From a checkpoint of a small transformer trained on Wikipedia.
Size: 15 layers, 8 heads of 32 (2 for keys and values).
Architecture: RMSNorm before each block, rotary positions, no biases in attention or MLP.
Training: a variant of Muon for these matrices, 204M tokens, 6238 steps.
MLP neurons of a small language model. Each row is named by its layer, matrix (down: output weights) and neuron, and shows model dimensions 0-95. Each number is 500 + 50 x the weight over its row's rms, rounded and kept within 0 to 999. Numbers have three digits each. A neuron's up and down rows have the sign that makes its largest values positive.
After each neuron's rows, "fires before" lists the tokens most often just after its 100 highest values on Wikipedia text that the model never trained on.

L6.down184:540553450475550518512533435503514462489453503479520497509488519547542561540463576437481529461509472488534447569502442458469404413480470561451518595474450556507575575472614466555538508471456516558561416550574455558407526499493513505431402486519510512445504542455528598575517571454423567502
fires before: " |", ")", "%", " km", ","

L12.down308:607424544573486522540601561593543495482480551477509453465456491432516444591456553461457503521500533416508479437506482393520473455542482526520518518503511443466529462533551447450519548505517446594532507423461516461523477443517530533591520533503604456488536483532523561493558457558582409561
fires before: "s"

L11.down468:506460551463510550514464503440422414443500442475510456572452511500483594427471434522507440490492519547434496536453447496417492420538607542440423514530470486409462533509489484527501452576515525536600419561513480384546463461487569572515501473549495500506409525411458490478492444509386584478
fires before: "{", "1", "0", "2", "–"

L2.down456:563491445486531372561436418496428558471432487465600470390504595540497488505447477520493517520474526518473411483460511422434520524482569451524502448472578525480533462556515440459500596446501514455421433423469437502565559499606487550551453598535566454461543606455444532468484550502487562485
fires before: "=", "\n\n", "/", " ("

L8.down224:548537485483456629457518418546463548475414541549459580524476400544523616509405466482445445542497536509508552581506447517471484553412506505541485567548471491460605624412513518555473485401561464525550585448542518499514558488478493459487487545531463483451439489478528579460444499457574543511
fires before: " |", "}", "u"

L6.down473:506464505492457063433494476481491512522555497541536443528516594557469461575415483526468568453430457516503513558545373515462523567484484575424499471481510463468504513549512540445487414483533424447534495459506548535522475530450514549592544615493455489488453517472505485497472475452480491552
fires before: "\n", "\n\n", "="

L11.down71:453569511543523319477567421437505500496432450564503545449508501454579508553479454507461472471571452398487594465493555467496491446498547563444501461467481601367475472632446531517533537489539562544487539472548496475537487478519439495574496479513473473460457502425523468523435442486640468451
fires before: "-"

L3.down403:481570522458513391516574489489561544451447570657481428429599513403532485504508505580606371539535500564559596481535549563576546452512519505448527526522538501535511536526504490469558458499468443513478549427556442507543494495499507454503470468593447490449429578508464536537448580542460519468
fires before: ")", "–", " |", ".", ",", " Western"

L5.down221:434515551524518000468437470518476437550518495536478451552522505465577528502430512520485461530468483479493447595592489498515576562491541535479486538515515534465490499508505474453458511528483507511537552469527496445522439474520514561565506539488487499524481546499594480542456535412427507541
fires before: "=", "|"

L11.down338:519473546521481451497462556539460558564533481495518495415445437469497412534546497497573477522448451423473525390493502462416444510509526467576460473500471553443488562478613552501499520342419469531567496483521483504548490548523563454448483553487544435467353457441507615507518499446510479497
fires before: " (", ")"

L8.down450:425570480490526403416583538454480428430527544493521445513506479468427475472468541416543444409470439514432484506436522576506530467356512499549533520505472475476439487527499435529523416524505528539438561466517545520432500519492511526422553528538484533507498548509412540472480473519418471518
fires before: "|", "\n", "0", " |"

L3.down62:584575520516448387491507526499529473451454450477477424438579550481550379548530439594525447495467542510496432606607403506614427444462523519598455397521499582556526526514436484465561512510454510578478510591528590505478471576448453591574457497465508485441445541482506491437472439504435585363
fires before: ".", ",", ")", " –", " and", " to"

L4.down242:501583552481561492480472473536530498514401534521448504402546516441497412512603445573446516519533478485540475516551573443397539511523545529462487565491556477555462528559521463482568554530472507551393618522520467572448452503582499616505433469520556518579448523521519547520463563555397576563
fires before: " |", "–", " &", "."

L5.down217:481476384611447442506525535512500598400529501544556478489534524511555467538572417480510470393435486421432495498425523527423448404466489564581432527491541540502523492573507467517601512493505502481479519463519512537525583500522526614513507462499542577582562443491587510531422497492473550477
fires before: " |", "–", ".", ","

L8.down228:444483568516527429365451570471494541454534587518523521541450477571530587466437441550436542458508463436530512469476615487557456452522483501495557593464432536563522589487459447494534534512500520504554482496631481442574548538526544443458528520470506478441547492586603567463515578380515458435
fires before: "ed", "y", "ing", "s", "ance", "ition"

L6.down36:486574503461501509514520494548562429459481562468571481431496534473512534549419542598517559442456551584555467564508454448514483495456486496417511570454456496516554525554498447573464498438461478484465528491464494527533460527422398495551473526521332464538550538495417355504667522500492455501
fires before: "\n", "  ", " Final", " Succeeded"

L11.down334:527533371439505592458507546591535502525483550532465520479526547485465515478546470470387543519478563567598505497448468539558406564533560525411483520481467461563505504494480527527510535475470509487491473464493571556426547421537502477464562425566554542474499593545513518595465481566566577503
fires before: " of", "S", " by"

L5.down303:523533528541579341464445451479550456438512488478496533516505456569455511556587448457514479493409580424576517575489531516462424557561455455434412552469353466429539532525469507566436434535532501409454510529571571390525442475555495589505535555580463582438536523451490448495504634498461445559
fires before: "-"

L12.down78:495464506613521390519481509571482359508464562530466452480564396589554504436535407431519466505383449474421560489598517512457460426471564552565571476505484458452494477503460491517544509483481478579515422446521487513559534491496455500535513471473544504468525474463517634502608489495430545554
fires before: ",", " in", " to", " was", " that", " of"

L6.down258:565527462519408273462524534537446487520470487517480512570475497452416503579610533513483522488469499500559547465531460468527491554513503596399559482551519468567430550482508547539564491495460588493519436559474524482569562463495408419511584525537516519454478446500501526487435525599492596565
fires before: ",", " the", "."

L4.down193:489574502539490395582414423536471523534504567461488466635480538479508507494485560442471476487468499560513520541410524448531479506427440472504541489403550495465540508435536483510525453419536516520554486445540478503569543511495527538480487526611490386499585465469582497510498557464438522455
fires before: " |", ":", "s", ")"

L8.down73:521489475489497026397486419478483518505466509423433519535439542555508487464503510498594458514541462514514524450529502498499521495502452459475495515501471492540407503509469521495489509493462526474467488516486505534472530544464508537423513509447470534445467481539505516496406538494511553511
fires before: "\n", "=", "\n\n"

L5.down54:560535545487524516501558486467518544544507485416477570469538562530493515426417533484535453603499590481552380479510501568611449448511617577510518518532501482536480505450423549534617408471451514448501493488408491538511473455557533525478503537518492524508502501547486464473548552551424519538
fires before: "=", "|", "19", "D"

L6.down337:433546498491431564413360440439551578592458486452619558530525453453462448448496555513555519465432448530536431521536472606511466448498527548575516428531492528503448474535492511496548522514507522538459510474558470458513432505486468472467468486521536540576529461471534487572476628478464505511
fires before: "4", "8", "3", "5", "0", "9"

L5.down290:506506541516439304426516558521519473472501559537528463510532519534598538517566517477545475453508550533526495503549526411539544482457554472493429485563506538477559526493540535558554506463406551536438528458501409541487523451481565461509524523576495510526445582510567450401550533548484468520
fires before: "-", "|"

L12.down251:453485524406491721449470467473499449554510529518483488461485514427521520495514508407559565580515423495470566460535511450438529499526523572469476617480513536597508486499550522488496564495451469502499480485478576545448517512483537532410564523538526457471382399569484597457417404476533450467
fires before: " (", ")", " |"

L4.down421:538502543524561545584513462467486552574414419534516396555488558437493476537526515459577524553494491445511472537587519498443518506570581512469497462519465378550455597439547520502454482509479529578505525480592547560358539534495490519542531505503540469473585425494556537513544580533429562591
fires before: "=", " |", "|", "19", "-", "D"

L12.down140:489526486393524439537447598514478511521512553567564534544463584553557431495437440537554566536519508569469531431477529369541424527546543482545544512562542556488493467549445506516487579513532423479472385502421487516534498532504488482563504522461512492458406420513630399522494495464588536462
fires before: "-", " time"

L3.down389:515497547557462151483457425438469449507573484482461501523469495490495468479447497448393505524539556481520578482529547520483541575477467433521331563411457497481511509461461516519513483539502460480516512508451511452514454470524514478541405578498563434474516553516495494461467454503481488585
fires before: "="

L4.down75:577441386494503488450449457497481553433440463450475492526498548582465538471471532532595519549481456572526416476440581556487465465457579494506507528435560460445394505553532575500496474530486589506431577449456510467514565465494499418461522476536441509512468457489497500504507530560481504547
fires before: "-", "\n"

L4.down509:426521579513509432541459524405431565464480457554406509585582458468505491512419527503629490511632591470444458477468509446502541455515579429493512420496500606513535496482437497481523536562453468546569447479551486539497504469454596518489474462477539441498548512522492547471472426514508567510
fires before: " |", " (", ":", "/", " km", "."

L6.down125:475539493541479576513535519490517506588496482416444459528443592544443503513498537498490552409450481433457557541479565491524472448566597439545554448451456363376431474496579455479511591442557432469466449542481502617426499527527529552560502551513604457535497467455503402504481460533508464454
fires before: " |", ",", "–"

L8.down397:593455470509476499491525497494554435514531497532519497627521482482496440453514433557470480544433507519556499511492527462501528456473475449535530491504478530545499550492496497485563493446490457524501521393517472458520519526514521469434419467534443517461391534500564499526447544418509467466
fires before: ".", ",", " of", "s", " in", " with"

L3.down175:459512496561503678418510342493411594545454542505528545534487503492488528499569513431623492525516536463515473472531461565405578526486543560530504474440507554605556560421540502548524417548490521556516492626471513503568617544452493572549576509510536430523508408496530560528568513555492376523
fires before: "=", "\n", "|"

L4.down100:495599507472556351547463422558526548519409504546501544442455524561541482504510424475537514561433476480477560498462409546532533569539477475542498513509469489493516533510449572407555539566432440420483533448499483482463463469466417472570485486509520525489553548512510494494462493458546481518
fires before: " |", ".", " November"

L4.down287:484431438477609405568527440508457517450450478497419515458504417480538410525405502537514566512510543502470535553436507521537521486429529542603472569481468463461491549504530581520497389491507479433552540609480601439453539464466564436498463424556460471534541574494481543434439471532550455477
fires before: " |", ".", " is", " are", " November", " were"

L11.down248:525534432506488551515436452625444483468416487520465525462556459504587476501563442535384409504537537532511548485459381487486459553547529450503555428409554437428500590495503503519476429572510394461585571444483428438487587484537542468478455529556405437607545560527453464612465456536475510507
fires before: ".", "%", " |"

L4.down114:494512529499505409471486486471568549436514609545402583524475465419503530553550460476467552493574380567536503495408374518536443511393541449457449521563544520445474543457582551510547432488458526384476476488485450520459545522483502613570520492466379562347494508525535499476450610495570512544
fires before: " |", ")"

L5.down74:542483488440493250588446471469460512448484474545588494429524559443445550503435488490425444542417452513559517399547447462384512496535439550466550464514526461526469503529431577495540514495550544511523443525464498502498508529517533542525536498492527494466542450517519507461398491536486552483
fires before: "\n\n", "\n", "=", ".", ","

L2.down271:435479460462431450488508547504537508484514482445416528436450487566564618542500518473474485629539514517541486523520454525396478500513430393600489473488484575495547580498512509437475449497511439530532551467453563439495542458603591399435501526482484474437553423497400497464593573461563451535
fires before: " |", "\n", "\"", ":", "."

L4.down210:550445518522492326477565477400466547483451447538418521477491530492519486587512608521541544490602392524512552473534369441492553551492447597466520503361500512552416392486404434531560441510504473494436503494524484562495426499541471457582479426570490521512475456460560481524445453514568550471
fires before: "-", "=", " the"

L6.down248:572515457553531493475446545603476444504487401498516528417477555481509578478538561512435409363406524462472556472461512427427534456563524420583466558477475558479452483499431435404596469456460497473447524539537514506432559563475562525511533435473499519420529517547438507386507521505571449511
fires before: "\n", "  ", "\n\n"

L4.down404:555573445475446401571449526456536485586443446514505503435490537497544428480408519456479599479503493485459469467442429480537484570498487556469432459473528488410559570476481492488503453609575624451519455455490563491529514467475440542502547443527598415488553491499460451469472478456435495540
fires before: "=", "Des"

L6.down217:558566528422526474507480558576527564521499424560507579498545576505462486472509580522485470511627587410484471434593500483491493494613445535570501498505497467515413490480510571520515450476638527494498414490426549499481434503532465558543497441543553538530460585525480440579429575516512547520
fires before: " |", "°", ")"

L3.down121:483382522528553472544479576587552542418574499573515389509460437479450463543458508497510486472454435524482441473465536475459507541462445542511516565477464573517668577502536465455502372444555514482465506479496486404488470559442437486512402582481497453518512501496588434545558472512494552441
fires before: ":", ")", " UTC", "s"

L6.down266:504518501562585133488444489454479479456499530427515554525501523533522532517521493467589473537511446490485509454526507487452452514548603512542427469516487525537565479517476465478562496502594483466538486504468496444490433492408455510519562470481528561450609503571633506515490544458502538492
fires before: "=", " a"

L12.down282:453548458529491439533465523577507502541508445482516441520512545468429530539532523472440390513430536570468490467436430584425535460580507453556455497525458538517550534505529455551603447501478592477521473497555489586420497533452432546481559483522461505531524469592401561541415489475665609549
fires before: ",", ".", " in", ")"

L5.down76:462489581517499555476494419506499511454442474522443472511373448590487469445504488512546485467475466489563578538474504436451516556478569514405456581460499433594517468524596504391448546404471398498550516496564480532529475540424526435553545508532440572505533491553468405464467556513553417495
fires before: "=", "ue"

L4.down190:424504490461580342565567503474541633459466560501557491468518584506566517513441534528490409502526471518542520576542470454506514495415456555468517543492457429514441520605506439540565515451554565506485481593503527545492568474505540591471478531485422483491480483414517497574426444506497540416
fires before: ",", ")", ".", ":", " |"

L4.down27:477471510482424521526464498560484536428425556514474585474430512540515535539525426505544532454528512523480445525514492445591507434504494490461501548507488492404522609587472507485476442347464478541520548511482404440480494407452532496448436553430504518527445449516507516370493520542463500461
fires before: "=", " |", " \\", "0"

L4.down309:479480565492508277514580459517457455485471465546526538406542539461537505464534527520419470490461543496517475527467499497510487541613478516503492501474611523590539451514489565609519472492404570543470506528449519502606464535394445446541553540443527498557492504492542473528446531468522496505
fires before: "-"

L11.down362:552536496479497547438442466474501508549554516456495506512542545559522463559403465496564519529464391604484508371512485531504477447540426565440585457523510431529518573509530508445527490470487546530442495470373510489472543500523599490513526545467500529533421549408572501462419518572484442565
fires before: "\n", "\n\n"

L4.down82:521569522451504221539446456507513498449386454503491404462510389594544456532503530555467519429558539485496543534428524470466524555457525438510484419501543467533484499488602435490560480517390487559508462592479535498503482407513515519509476616619459471475478489413449461582469507451477535453
fires before: " |", ".", "umb", "ric"

L11.down476:513649488461538480537495526509603522473445515494467486488592495486495511458510534514468450534561569458546520533515480448543549439390577520590469472504525516504526527489489526430436480535474517479436505465399447501430564476657430509464491515601416483470544503597464493409461529481433510460
fires before: "|"

L12.down130:472541479545490495574573523544524587534474417537473536427516439484498547450490498574439475465512577547494410510491416634509488500549442559496538578469507444483505451481579549464529485529455442428500449548551615478452555412411547454496529443564413495424483569490496469614445495476508511397
fires before: "."

L11.down394:500372441558502527471523395476526461480485425441559415451496507462434503479589503468597462465472491472425500444513487509450468511576514453463503516494551438355451449501483405550487469651441410504512469487465420514520448472465501501482510539448593478479499513459529523484536454556441551591
fires before: "4", "1", "5", "7", "2", "3"

L5.down418:520448543423468115512563497457505483485489481501513506537443573564521499448418484539486501561469481527505485543552515548443430506490444519517491491481507531462489521527480470447516520561528413502542481532532542452478546476504554473474495531522521504499505514512519437484472543491404580570
fires before: "="

L4.down502:516464569497493183567472484469472480496566505572485538614479561386554390512480481536509509495493505615573479493484455526491468558505466522442486542448476501481530497509541534424436512565445394528395479509495551467547463485510521512538515491495462482520522505569446393561508568467585432539
fires before: "="

L12.down67:525510502512469342363560529546513483586541508548495552442458499517533475529484481427510499467549453523500541473532554510644519516564406499521457447434444598567527558497430449491485558413470460504498532577544500446585558543483489490433514515509611515489529502455484528467466477439478559547
fires before: "er", "ure", "ed", "ation", "y"

L11.down355:480473479493469092453510468518504451507504531521432479392562429521577522528528490501486439469549502492464561518529545422404574547548522473466505546457509471541480565445462464441441560385485566528489530459451448506434587516497532535486559474489437579501435487480485460519448434547528522536
fires before: "-", "mo", "r", "|"

L4.down354:499495581407437378486524443424533512509463474546473473426547475447483607516470501511514514538585521512510599430587468505485553526489461497489516527485450541425550516517498543511484546373524494487537480573548463556500443517565517439418462533603444575440448457552512483533457493540560400499
fires before: "-"

L4.down311:434497506544517313532515536502510498534521520480455578455523513599472490525413479548464470467508547508450445514479524482507520483468491498460439517574479454432537481437468454571528608428530413531485436557480552449509470507535571537438593436464411513472431444473614495469477378409460468466
fires before: "-", " |"

L4.down495:453472516482503475438512466460475550533479542490548523498540544455469551448544544434516473522495540542398563489451517517507529588528521507455597519504415537551507512445490527401488478394482599559513479573476548514439499475456400613500539492405498445496465490547454511530519500528517447500
fires before: "-"

L4.down35:546606418549577591543472509480492449454462558497503437535557449536484521541484490446538466487547512509422500504436486574412482428449548579523543511504528446467400549523583502461450500595469559547686436481482476588414432574456501511516546454503453500635515455507549447492524512557511522439
fires before: ",", " |"

L6.down24:505421540506554470497605432525600450411488588540553492437542441463479570491486402415491473532474510441523526583500549450691541489590534466388535491565515589517476535479492530506463444543427476637474434490524434485510498506490418486484546460416425581525493369546520478560474487550478552510
fires before: "-"

L8.down493:511438503454437214520508511516448516439470461566518521485493503501443491510485511502519590632532432582532503506524427414509535428477444543571597531503486435450495525475480444456473516424509473446537502613502555524431488577525562499557458453456490536427508454438473492521468570394531415425
fires before: "="

L6.down506:467515484461610546552514526475555553503456452490463388532437412501481542501469575387499458449522411514471625533436442549505540414519571554510463478485523487577579541539582511486552434523440425390556485548418521508515488527463575377501527430523496480529527542527526510490490539444544498481
fires before: ",", " |", "."

L4.down427:485513435565544469479523455504457434619446476462542538581486627413458514532506462444434468487526466491474488428502516500486498436565417471500439494501499453513478551453477418507489510525592579583508564600503599437585530504522523457509461518432497543445481455461498534368540581494545496506
fires before: "\n", "  ", " Ash"

L4.down6:509521478534565613512496532541476592502435575511448532499395474521581593535461492481482482509601506423648548531525504502514567522520535625492511511518505551509523509552452522465535523440493534603495472484560496483429475500524599547492546464439570530499547489559511537523481586540437551590
fires before: " |", "^", " of"

L4.down116:346516556460451534451491609519421524523505518482532516414551507566478504457486501533526528544563476470420511499477545509446552542515446524539458535554466465506466499477423557467586537480567520390516429440451480561500423495519470614551494495497522495366426439479466440481316522548461497455
fires before: " |", ";", " game", "-"

L5.down177:506433489460534527447587502394475492497508480528529604522449570497636513519471464470497427506524549560523440447429534460447537509481505532500504440561546554471496489498462475474528391473529447537459481592546513472569458472391560504594494445432406403529499454482475481506455574547410508478
fires before: "="

L3.down64:478428573527577167491514397522418511537465500468452502554481478385534518524469498493395503458446463506455512504533535516457512559460570476448441514494489472546372413478508482439492516480482486471440490491501428542495488513489543516483453503480480504617441530553511514590467430436537498531
fires before: "-"

L4.down417:485457399549475610486536513506493454420543582557533476484450578481500543496473438485475522492404449503526495423516473458576437431537643480446545554504493447515537586512546499526506508479416425519492536543445482469482458505504508564478545489479471557570524499490516443523455556586464515596
fires before: " |", "°", ".", "\n", " ft", ","

L4.down486:453464541546501178490565510512476448545546523572450529453441480474454454584483574517523584477502449609517558608525513502516526507497488563542485472454484478493481456458466512484472514547457507524535438561493557419442517491552493505465495421533467528612487570517445501432523559513486518468
fires before: "|", "-", " /", " -"

L4.down165:418550432379489432552462444473484513434559560569485523433444446472405536481472502467506459423529499520472507476490440533490451487502456542428546470427537466479489422538423474427592545529488505493549450539518517486401502500609590516471503507478469559507461523549437548559450524560478492483
fires before: " |", ":", "ed", "\n", ".", " ("

L4.down419:492475518510620547512630463531543521473537460487549542467491518397518454475546474536505572510512598587478451478467373590452487491472555492440572569452509445517435466504529463556567515482511522494447487409550575443472573563535454496494577453502499519514465513515572538575576440541533400565
fires before: "\n\n", ":", " by", " as", " in", " the"

L12.down499:496475510558528429518485464559367501531538502457462507453503566452579565511494489406513533497537503486438563430488532508557465510460477520500457413588438493513508537563553520501467486520489448581483495533500534449433546502483528502484499539574597504524536476511505541456463510506550532439
fires before: "\n\n", "\n", " |"

L5.down281:433601438533522360486480529394494461557540538614462412635547467569491378418509519517535412522470497520510553514533496536554441502509498521431619513498525467511446503521532466573549484601541596562579525573451531486499516490477483507547532473532599537489491558531505551547487466437539495480
fires before: ",", ".", " to", "ti", "ing", "–"

L11.down442:551559490510516375529432441485447551531594549505504440490565508555457431563500496539501577484453522513506491483442492566542481539508476467547452483421445485476564428500492538580514495451525588516515476474469547528474497508527486573598550539520544503473498531517480541481384463566376620466
fires before: ",", " |"

L11.down155:493502461441482261504466366501430466557505555515398551559577422461489536414558587501552581567442458515522446469427498467492495505484555590527537520430515430501459489578494495527577461428533485519586438426435482494492441474558473548493552498505500504573496539431593502506449524496474514509
fires before: " the"

L2.down303:575504507416486368476444480552548464511517585427522470459420467480581556660492378515515413496492518471507566534499491528542506585548455495485530554484445525603546504475578529546471455456555445560426559431536541595418397481533542460536446531503443569471553524498474369492459531555503569497
fires before: "-", "/", "ph", " to", "0"

L11.down460:454463559508495406413456489512483524544539434593498478534420571517463546526528519552452381489487514495492419527596528566436446533479440529459500438458550501448435484510500597474533532486462484461518481467488480509437446526521479616502588529520521543525585528440494394523505544507447465452
fires before: "-"

L2.down87:547532539469438463399489502508490495443548535543495490604454527454515462406543507482517473470495461479521577478504480543581462506468507446515488505475507613459439424589435516476436461479549557399476439543440495559568543513479608522525515475529502575443536491443578513471533543451627393526
fires before: "-", "|"

L6.down75:478537551414554567493357543493538473479566519529560465510489545508583517577507571472519453424424472452462496452488560436541543498441468435431503486468500499419517509513570588495503467566514428436506516475508574469473550580475496471526449520491496552548437497470483447614508578486438445465
fires before: " Votes", "  ", " %", "\n", " Set"

L8.down302:488486488498561373409453421547500491419499492511442514571511546460495519553428505509459545486439512430432567499549557605482493548542451435460508482481423489540550515458525495455544506526485519423565475515584407448587553496480483500484496552534539563472535606477489471532558576504493523569
fires before: "-", " as", " the", " UTC", " of"

L11.down286:502616486554545526475565573535576489457487507501516511472384516523492492503488518557466536546477511429531496520536514488522492518462516570522501508524508543625494461557540454535526464415573506489509514387452490500571420552396407458460372441477577466474492529553538563474500487522510463488
fires before: "s"

L11.down25:495441518483468477510481494547545512570458478378479489430467445476524449546516447435421518592488463562525569498455522541581524460487482516429435567579432543582416466431495494543513501616480543546440525526539491526584483505449459571538614453588480470529462460431524580517605516525511492452
fires before: "  ", "|", "la"

L11.down216:522462476500534285516534566524498536540431447487535516514515634456475511574486431571523510470440488443461502589538564515543499447479561525443460492503465443479513456461454473467493469546503409519576421561469533515452513621419424534446474555561595461495522475507509462513466488485440550488
fires before: " |", "\n\n", " 0", "\n"

L6.down9:525534533441490730496508477545502461472554453475564466534491539517445507581576452468485464493489531461514458417426508444431547556502565549512421473509509497572585583577493466456510501423562480558489502554483540507563506512501515398404468590504518612428486497506493493529483439451486500438
fires before: " Votes", "  ", "\n", "ent", " W"

L5.down8:548522547527520398501516418484493531485411515471393478469494491628472456307513477518496454497517439416488548501423478472459508510558532469505487485590496407569567551521570489450509477507519460491436558463505550569506446523459465518464461477572539499527546533565592554493542515518592540446
fires before: "s", "ction", "="

L8.down167:463530525449498000489473490459511432521487515497510468494500509507508498488479453435437510534446498543514511521528494496482515540502504515478479574462526510468502499505526522507482496520518438442544468463516513488529511530482529517480479574468524492513501546499500499512522499482474500538
fires before: "=", "\n", "\n\n"

L11.down438:601557511444429470524581452518466507536453441527574440530439543538602570462548514520559550550528460506526615421504566496537502496535654499445497537439500479553520447476556466393516470578495500459490434561485467577416504438467463533499560491499554549496549497533502519516451489531505521445
fires before: " |", ","

L8.down442:524376567427484447464476504501538369516526423491490499541453426458484538651527449539428488526522466468514476459496524538478509514444482524464452417567515611554499464474459550402478552473486511517527546623575453454489525507521528558456527484522478509481515458496476478617398507489448492449
fires before: "-", "\n", "ident", "po"

L3.down199:433434567523513521506554587491500509470495480553493586451528546479424585486562554573476577439477493546479441465524581483484484520507483448506486465465615590456469559453452483483535488537510453502538444511475495472445534460418615581509410434573611513467491573594450532508406486468478478487
fires before: " |", "–"

L12.down66:530587516502423521515508514465496622474497584454546442575564618517442527466420475486469480562370503488554503488462436539463421452479564563395553469586568557497516395588525539558471494656469505520495466522549534539436407566496515490522515497483530568514481473470454442540456516434497516502
fires before: ",", "pe", " 120"

L12.down54:512515396521489240499525540476508515538466474575453440527525527499522441495540544512479444527476545464518548443593508547470573484428486455475505519453455457625433531499495540484495568554464503498461433535553505458507592497480500556447509514562530511616476513511525482466494420514226453488
fires before: "|", "=", "The", "In", "-"

L5.down75:492460544425444351526528429482520464534452503457517561464514525422455529492443428454573475448489535564554572523562504502524528468516620473471515497521518571502538535553534487532545544396424515479506536524522510467474480515450495525439548552578473483514396483553436587499512470544468552525
fires before: "=", "\n", "\n\n", "on", "|"